Weights of a small transformer language model.
Size: 8 layers, width 384, vocabulary 2048.
Training: a variant of Adam for these matrices, 731M tokens, 5901 steps.
MLP neurons of a small language model. Each row is named by its layer, matrix (up: input weights) and neuron, and shows model dimensions 128-255. Each number is 500 + 40 x the weight over its row's rms, rounded and kept within 0 to 999. Numbers have three digits each.
A block is one neuron, or neurons of one layer that tend to fire together. Before each block is what it responds to, as a language model described it from the Wikipedia text at the highest values.

Responds to: The year digits in dates, either a whole year like 2023 after a month or "in", or the last two digits after 19/18.
L2.up911:477508498584466456532451506548533507439532500472535456506485579513492447461497497457531491545502549515486509500552473480448476499509559468500534509440507510491450629491519520449535540486470455525521435518535391504495498467547533535520479504554468441514493541513489471505519564478434465462534510523527451479556478427454527481495541465533427438541517457538493446553477479523503486447457

Responds to: Short second word-piece (an, al, re, y) completing a split word or name, e.g. Juli-an, lo-an, Bavari-an, The-re, dela-y.
L3.up52:506514482507489500421539491472489572471467466539470433486492510491527448514482467428555437571523450484507531449577419509486453481548439514467476469464485559489356530510515475521482486446486452561453566548496509507475500512511464509535544462478506460557519477506512462456494564490488491462480472551528500513426435477564557553503458477590487547521476475536575484454470544503463515462510
L3.up81:520440468517503594478514479471498520449527521537570465510503580493489479475605504525560480573501464472568459521507504480475433530496513513462470496491495491568535484541524424511487479462509412552491453534491525397459471498502457549554522541457545524573496414552477555523491496511467445515540573509525502496407431551479465492485453503582493497499483493495523460486459553550493523484462
L3.up393:512446528503554456560536558428525637437472544457553473431428515557513433448497451438478465508531508513479523436530457536493495496566481565484495470493416539457484572493453474503461508509526556508451493513463529410477423536508551480490534448500490413579469543506528494512500522553473516520593472562494466525515383475496477498416508492540418480506458485508445449554571413471558514526524
L3.up419:529545521536517570492485492505507467508538504589485472529520482519491510369467519511536501533489513512509496500525453487474467495587488572479566530500433480410477522528487556501485544491482474586484513540450470467450509508515558546483506487488473439508534472573473486477530476482499521496469444494497454480439512509546511547546488488502463533513464513517499451464537488527521500496453
L3.up451:517512470526482525507484452483534491471525427576506515548504501547549442520468472496572505514470452425535479451504487500522466529574478512428481534465481510459554521544552496464478527393516491555492497450483537489495428456524530477555486480530454471485488533571455475541469421450485493459473502528468474534500500488606501534500437475521569512590535518601513437502537502479489464450508
L3.up510:519449457458476490564577541464501486508515517538527435474492578523505504384542519513551506488475509449519521463538453551439518513492393464523453472425475438493505523514442437456443538419470532468482487557536409467503474517472527539515525550505488477498498481468435458451461523553487488503504520582497483517477556493532509513512470590539438516541477500510563490479480448595535495458499
L3.up530:543539559537478500551546554422492507474483537445501480429492475528476484461486495432565486568504487411515464377525503504538482519502447517563558576464488466508491516469571547435516513423468489497481514502539538522521432461538502529478514483540455501558554507571434459554517561517475517482519517526530490518561503434592500480447483569508525533484464516487526528525491456585469525440418
L3.up543:496494510541523406447547544473407553506427467503520508503518486469478474485502551464542403496526543479497488493551483486439564447462517531423516518406440538451496522594534521503465450440482538534441485584528515511513438486519544475521518490480453520467511482456486590542471535573464458558461488539475503475429502502552512544525514525531430473504488414514431542494543449505487483493401
L3.up698:547569415493590482542511580483435520470490500604587470460519560568464494467491490466516440562484502454448486446514529494420431495525478500512458500480460497450498524495517484504437476470530445457407528597532520466544514492497468485512472487455457539423510507558449565514476536495478483537558446534470532524450474547520536465434504522475504495523426488451483549464570500471475531508456
L3.up712:490505532511453516437521575482491522499472485488528455457499544514434543414562517450494413513592484484558539477574472498527464517598498437449531526486517463523488450496519453476489536419473554506457519525438481482528427519499552571527500448535449509560490486540488547553480529494515473521559466552442492492463523479532520500506475525526484479516546540507465445478519466481595482434479
L3.up962:479482514506497499489493559512558530463512466543488487461518513538567484511480425491539429527500542500501498471469500483489510498478569443472453467550468545494519551491518517412478480463513489514436488490547567503450479498537463553556555475451434469510470521559526520514519560449455516579521403587421546513474458582497511493473443552480449524530396518463433491520547514471555523487395
L3.up1018:488477489542436485517461526533447499450526536515520533482447451522555515589433459470563464562421483461508417458501463520524491472520523599527466477489456510485527552503529453460463388451565562517443504556575560496454518517525480584426421517526465513518486520587490539525516490449463428509522420517475470502525477525447542482523485513485469526530523465440514501507491521496521529457497
L3.up1148:489472531600482467515456462569518450444449435606515513515505538530500470436474524513501505540479484488466486528542478463466514457508509500444532509418454499496470572502531541445436412452469487536477530506440484530554502490495539484525509515531552512481507495538462454433508443389485538556567434529548513523457457556552506513524466512512528522640443565537506521527586553500567514488430
L3.up1189:544440528564445480489542504485471522449480542500573485567502639583542560421464471450525494583478524525507460528465491436505380529515443547415536488450438495486491541504465500488515473493480459532535474558520476457448563529530516460472543544565457505470508461528468562418519584558511469489517492522502524499463435439525501516386523585576470483483497502465504525581461460499491501493487
L3.up1207:488464528529527513499443481499519532533491452507508465491473464491544464526470524463557471579559463427573500462549497479496474531475463512414505510520488546491511500480459491463469409461492477564460564460538506518516499473532505502416567488583431449509492461544504463463499508500508548486566432510508520547491489536540482522477545529467452588541458501494476481513431476542494544488440
L3.up1266:506523473468511615490510529531473459527563483481561477520513573525513469500500507466540496567542515491538553456479543509551439518472435526400454583469553518496497597620498401442456472450535533441467486527477483486502541491517507521511506427451506465513516513547480490502515528473416570476498406570545532479490501524592509535549477547452535528507420577518560443520583472468535485558527

Responds to: Nouns or word pieces right after "the" or "his" that name groups or relatives, such as men, group, people, they, brother, plus scattered mid-word fragments.
L2.up825:523524448482495506478488638485505523516567506542453547530469503509550519443487480443507531499511528545476449483523467459595495482545543465557559484537510441512477503522438488450499497493507472525521518491533454597512451501498498557498543515497502430550482529542497466416494501491523516491510475616521488509490520428576460508507474504561570474506539421516462493457525523450619517574375

Responds to: Word-piece tokens that continue or complete a word already begun, often in foreign names or terms, such as Provisoir-, Cho-ir, Janei-ro, 19-18.
L2.up1098:445537556507500469489435458411469565456530459523545485520497508537422450509507474471598484550554519438509513484561454463457435494533509513530518491507496524413474591520502436402536489467445572498418529514517525475529516469503545574558516445513505475466534462579548466493525468505464537467612524550529454563460459518457507517473469586563426585541434530532460509567479512536512467527514

Responds to: Second pieces of split tokens: last two digits of years after 19/18/20 (19'77', 18'63'), and word-middle pieces like soci-et-y, commerci-al, contri-bu-tions.
L3.up40:426508555510485506491506524568501406520485481469509449512545476478506501476491507414527527490515513486554478503498535564488481556460467548520536508430452495501466555572498544463464530512494477419504537492535560504478483447557500611462478496552481460511521445516449571508446507478490472495494446536507436487573487390505530554554539538501463519487485457512472445546484510546531497488471
L3.up102:497458516518446580474509492514497495506530503471461388441475494433519501509454506548508406516453480487504464474480453503477459553517463497478596467437464477444547562554583543483535438448473459498522471515536407445455531495491546444510503535483524429535514410527496524561571511551461480414525511527423426487510420491532512545539524518534478488519609548523510498504442504521515467504491
L3.up146:576536533543534486519526478465469435511466472479497494520384589384536399539410512506513513458520484474489507482525507497602505445459567524479535469448510508504434511503518581492514518536502547506494563528453464445506565553521475515483470526496565433491498515597504534543467532472471495502503442469461437479530465500546505557544478474530499470514450478443527448556478465533473539448501
L3.up172:491451544581456476523530506513468570460462519504493515495496537480556548504440406431470515572489527451471452514533427528467524550486426500516443486525504532476407551526571486512513477529366456536447559507528492520536444507489483504479470446544514515493523506549549573501526525466502486535599462446463481519441536470490533513442517509531503539583498485543550460497478465481446554482436
L3.up298:530533477484496479533526534517432517464488432540509460480530550531543516505509489533459440493538552477532554408513507440545550518453539469526511455520505531501531558526443488518501581501521541525523503473524479400525521510538462486504554419560543438469490545483537417529455585482487508506506531462412485479507395472457505448476475518501494426512453532489473507547470524477509495437541
L3.up301:435448462496533532514525503515542527477498580522486504559505434532438494459550450482579454523471524468468451516512463473437491508439477454565451461483440506622543483552534486427488496468515485504470414502487548589437541494495450544486450519525526534532495444588512538571472545531489569539581505510527446506453492505540486493510471549535520501530478551484478474517542572464619509489396
L3.up311:511525482522500482576515578546491543567514592485506419559513529480496462463486491510495537565489434497518476483465455455475464476483507596483455557511506537476546522517550503483463482532454440462505486561546436536431532529482495454536534514434559468451516512480529611528537503511498590490553448533554453528476458447474494551483524522449534506484545486555575428533499576520485523455459
L3.up475:428549534458499570521513494473533515541459513555513505551526564410570461519580413494492412449450514505525505527505498442507486459495488508546486484522483444538562562426515544489444520525559494447457473531465439499480496481551474475518515519525497507466492463446497548493485498462470536573652473492461525462543454515497506536476481523520535426519413487545522487488512437455514471478432
L3.up657:434522511504507550516389533516501547460549475529541515510462530543514512529474460496589480540474476469556413504467529541480440564558464524497578491437447480511499526511496498527508434574501523439456499536442383485503500459496526563482437543499493506543510435576601471541515532565465506462519486468510419516534486443479472518513529534490520439523475552523566534545463557526464503510592
L3.up702:391519538535548471430548524467460503525486479537592436546583546515526484510554496429505503470545545513529513448495498486530445473525508484498477572440482529420469581515452501396522591463497434497480475511547482445473533502549488538518472480477463466471505491448545535456479502538472526475590491448496467519515514422546535475503473525545515521520424550474503440457552502465513411452479
L3.up786:505421501516507495539466479530507488477505513488549486530520483460576512546496455553539480501400421437553452451519505457523455510518532513530454541471521488505501490501550466541421587512482430577507522573478548456477504511523507507476402514514489512548530492582510543518473559505474537450540431462490505498442453450536490512532476513505446500557527471524514440575527540536449498512474
L3.up1089:487506505450465512529469580430456516505441496502520481535496591448496494459522514448576508563489472497477493448481543471496497522504445510444479505474493608550460494518488550560451482538515502484462514428505447498500466520513466453563467499544408523559525527491528553492478538545503446529504540546474516503469475457543496539426409450488566487509473495509499502568503471562498514436510
L3.up1226:480523553532450523521483510507529543478469469530494417504493550532531443514431437523547451431497545558519544484449485473437536501518521500472501496480409487524518471473508475532506430472512401530501523416501459447503523473488559497490448470529522384519449459461552548503570446486474521484530527546484514494539411516464518524516545440505520542531550481460487574543529424445581471451475
L3.up1234:525501470496472451489459527505519491491444485474509478581471555446474430512423481496453423503487485508497476587534526516512503541532525530449533577505519537506501567480429461475531513442456487556545455523556437485556484482553488490437532463496521499466505473500487560537515509560467481459485480486541458529553496494564522505480531493561425478501511537495475509531470523547501518529532
L3.up1292:549451497499461522515457489524501493518548548444470442504470496475534510497490430558515470517506560465502506465529498451429542497514585519523466490441482498517468529501459473499484466468446437511528467566457500467562442544537519528465520533592477461524523489490487451438492475485463451462540478550537532471549512437486532491509545528572484466511489521495520439537483526557509436478486
L3.up1310:480458509524508513502555504528566525500466553483505493534448479533473506495418524481505463515515498434451462536440567550438490506488459502483509475500420467445487542542510472486479527538482494496511478558472407451441546448534493524419507568500568468457470503505462440509545484505410452474534435454509462510543476482490495529559544528531459573501565437484472421582462444520478517534527

Responds to: Possessive pronouns (her, his, their) right after sentence-opening prepositions like despite, during, following, and -ing verb endings.
L4.up152:532537511476510447383458585513463435483450502524495523491553495499540452478561510514545441521482510494484460506412490450513486490505567590470523495473439470588374493514511478490462518490455531518499560479526426488479538462504453473525477433530509372460468466540486566480426526466564463487526467539454549517536473562509528547489483507590554418447451487482509507488534532542602522463485
L4.up620:478490512475528485471456529508507534491550441465510516490555487489512471528495424479503493493426434517483480494506509479551520518544521558449494577504544515576404483506499434475471499505507505562452538479410538552450501523515452516587573513471543503529524473537495471409496537443474521467476496505472542534520513478429505486556526526506489501529538497476480438514493566481554489522567
L4.up1124:460512425483513499469451473482566462523560481481478555481541526512521401436510461444522523499477541481428452447532534458475452550490496619510461513492479544495515449539571481497473554484475527588484478514470419537556492495531509493454473520548502517495467475591464472532545484410431463505469508542435531517518506563574546499529504550517492561532446451522528488515551517525555516546428
L4.up1296:524530503497498449451439522554493490471475542515507456501501542459517509498432450551565533488448483526536532484465521439564499507504544480497566456441492505570500540455490499505467474543516529512490489512476413562511544461525489442521498473501445534535487477516492499472539587518450478510512485448475489562458464467494534500550415530563514529466493421513581491524511533407502517510420

Responds to: Second word-piece of a word oddly split after a short fragment ending in "o", such as flo-or, blo-od, lo-yalties, emplo-yees.
L4.up119:436470516490465513464502577439416453489489429499536503548500592471532475561483482462560459550565457468519468513484506466523511496490472545395515484445412496536480541565439501482497501510525509465475588512453459430495546458523449477463467448510536442477490482529555479454562535508451503521511479458461487520512406509482504536570514505471502546552456499449492477502441420522513487523437
L4.up564:471497561494470504491527561462535520454413501467528531575520576525457454552536513464501529526523541579504495481519465533480467475484518498529499465402426532460471533528521466465526500456520484530477487492532572506515507490506494505519497473586476444449501524550500558472466506545495528494488441544461484501490518433552502497512461498513533526575494500446495456543534489507578426512409
L4.up612:452507461505576499440494597457456534538517479526536509512506530515503489503571465517552441452551478509494505462558456531462440449481562503458518449499450488458487521468534447454487523418522458514463490546550525547472441493521491497594578433498483474480452521571526536454496482499501495550564517521491530475446494506575483573544491503509489514567483510510473503446505459510522482507451
L4.up669:511490508514455472571562611453453559509466529538507502538505527465507493413523504480491434521535531511502477480475397473496445519544477494468564483489420506492446555489427477546504501551480496495498533526510544508505491519555506492546529495542482518563501504489506506464490440513522478508489432522508506523460487559583537494479409532502531537477457492474525555445483447567519438484433

Responds to: The possessive 's after a name and possessive pronouns (their, her, its, his), e.g. Hannah's, Hua's, began her career.
L3.up5:545470550525476499580530487519482475483576479443495477495460540467494506492495531547455479538523537495483513510486485553470499512540523563516525531514459494548450501513439512489469457543522432490558492522467473503569476502534532475508442389515542454524508559495566484482488460496507565461488521540590479581474481471457549525464487503456470518496526494385537479475488513480578548456479
L3.up144:423496445520542506451440554514566496574523498534476491422478531459543484433500510512506522504532464498498521555511505490514410494526488489531475393479556540450466474520555417482474516500557569550556558509521451510449482534505478513404508503529576470448512425591549456453475491439500521466580449509497548492476496517464530510567458522533530502506551451493482488450455535532518506497497
L3.up197:469475469490517448505520516519508524474528481553458486446474506432538496432518487531506462525529499533519495486509540508503503484455513549448530540513473542518468475523545449447511511521490491506450574506528559393594485451494502476565522498483524452480500469501540534454479584500538454457482447501507493499435509545449517517510544506553531455532488469444489448574483491527510523408525
L3.up259:497458452474456439474421566478496530525521478563489474475450511476475446523560413512484470591465490581547458467488491483476515503509476419456443548515508476539522535482540486511473417493442526532463583516581522540493469433497484490494467533479549502569488522504558556490496583471451559474560516523498517564499489531561492496454571542476471517501520611474542560549495556531505548483457
L3.up280:451495448466527550459505513471528436511548509579478436534551495485582496475522497534551419541589468498508486465459506452468539491488511498436466545579468511568451489500492485454408527483500564485487512543525506531528503502522546448510528456527562476587483479537598506551495456466459500449439528600529493513585527549513507517555506452529501521478540529472468526445466478537559553492502
L3.up344:468548503481562441510546498500429508523467509520474529506564501510579404474546478485521492502476475472515478559457527493484497524519503522494439474519463486506525523510454480500524476432551458460438480541489513505484500462494515578444527521595425511450497488482457540464477556571497534519441513494498544457494513491470486541559529525548553536479483547551544546523531466546489501504487
L3.up407:461521484531543487539534564482502552447578488460515495563508535452538445497484479455573484503499459488513521495462526519514490462473557512486531457475532496498495529480529450511511433506530513443468544510437562565563512550551523503539533453458597543596496484502506502525485475455505546495539494553477479499449547495430512462498447488491435413551467571487497496528537533510560506540488
L3.up429:523467491443554445451541484435549475523437504468488520536512494526482503492489532548473514506461519618484516494483523502486526511452494491522471524511571475516471494562536527438507533446553519495515521510586511590564448485507543547436540459464487415536484537486460512475400506582532515485536520574407528515492449512480495486476510437522512556563463547512510493545514495513549527446466
L3.up502:514489453467638425493587582508548542514538473473516478467495468509545496495568530470594511532504427556481544462501474473528481503495388471511491510522541525442431551550438512467451445527456468523466558496540536496417580475523463478539524467535484482533524541510506511516490559495502537515467531514508493564538478490547486488489467469455542484424499421470486514472482535505443567529427
L3.up750:469454463506443529448534591500570453551529459520457496460535517464526491535527500497513459514498483565479540466499492438466432481479473467421450508528568469498467541575472549403416585423460465579517476475500548529536506482526568532474483466488476479520500560468488478505479481452498483428540519518507494503464476474513501472527469530483540428450530507444496445461494591498479503542436
L3.up876:529477469530533516542494578453502546485524468519449406520453502413549545475526497511561469509522505525470506485527460469544499486517573484485618415462535481462467497528486369524453541489547521462486543533475446487552444422515544484443537491476573432485518513536456534454466506424497516484550495539494563496412565524520513541538532575480447473522571541453513443505478534489524482546497
L3.up918:437475582453513515472530506532542566471462545486474544554466512486525509475455461523489429481524508540589551516485494504481477479522455503518491474476466517546489454525562516510571472501420415485503527480522522523489527465482491487497503517384492440517491484510500492512483516469520486522523556519475497553440466469474499535483498478580539491488445528426422494509483582567492533450531
L3.up923:475505482501552507493472515487572506447452470503471457501487516476521493446521422469497488527515557519501508464477526448476506481525514478510468457459492472559514476483464514532498557488569536543506562456427469519507505421481420521505434434431496472495510507575439495447502532497511511555549506415514520479456459512479512484551421505460495437491445450469494420516471547625580513470447
L3.up985:473526565466461506540595541476473493463472543525472459480509516484557488555508523513511484451519527532498496376491467512460505466563519527518444460503493529511436479549463504473467442520535474476440525523560438506546505513502481541456533477440528454517517550497464507538514510513521539521618480563457528505584422478499508452521618548522532492506565451474537512559552483488522505539503
L3.up1205:497541458486640523520537536501556498458444485520524472522438495453538515484566436488491509584510423461514480432496495502460402533458490520530475406514458560549495489503536505458442465521520452543431514521465494551556422525500509534487505480501538568518514495478373550523521495526535481486523511485524576536469510500449523497529450541560489418532450515477499473557470522534495528486551
L3.up1297:510470532456590473486472482529538554537469514500518447522508481439525460580534477520576492566468582525553521511486410460509530508482476489500516588521479508593525521510428458502462544487514491507492487502546477514447496466482486497455471548520591500557460520507504525485505532454512483506533490534476516469556467551512513476539450512501481465434511444520490410563481473493526523470454

Responds to: Fires on the final digits of a year in a date, usually after "in", a month, or a century prefix, e.g. 19|09, 18|15, "in 2005".
L4.up248:470524501569481551474476440601420477491456473511507369488427447456556510506479527517474460516548455527465495451474479535433521530506507550543566517485492482513504567525545506445514471424493471501512499500497548497518513460486538496602462443505520458562498492497511481514455516523506509447509505502476462448521432443508499494543531483549490468522526510543516467543496474522538425492550
L4.up484:522526503523463508428476515491507509407556494472503448503487506476486477501437495489441428547545506537511525437387468439511444488430552512538573527486461523507485541512529527466552457486463426528544462511497460458496459472544481452586537422526446475467497541510493493509505508483495523538505469522464511473509530499525485523492506508459565540467464520467536517467454579510516492427480
L4.up582:557545496523496555494511504502485543525515467506462494476426578507438467472455447534487503570501487542522512487520517522462470446486519508492554460499493568567499495517591474501499482501492509486386454538446431493498497479542516555509486481513450485466513477499456416513445521547420433508550411479478515482535479517517530489503542475538496510471546538562505512575476487461511495458522
L4.up697:530525443528464459524485517460501458532531473491569452540467471506489553402424467528452524604502416565486445516505424495470453434515505546513485443520452533514465540520564497480524463472463534537494551543521476471525487504546510465525519494475503454462494514502491483545579544608483492477599501459496482522506415435464528472493483483578487492565449461481587468478492486514441486421476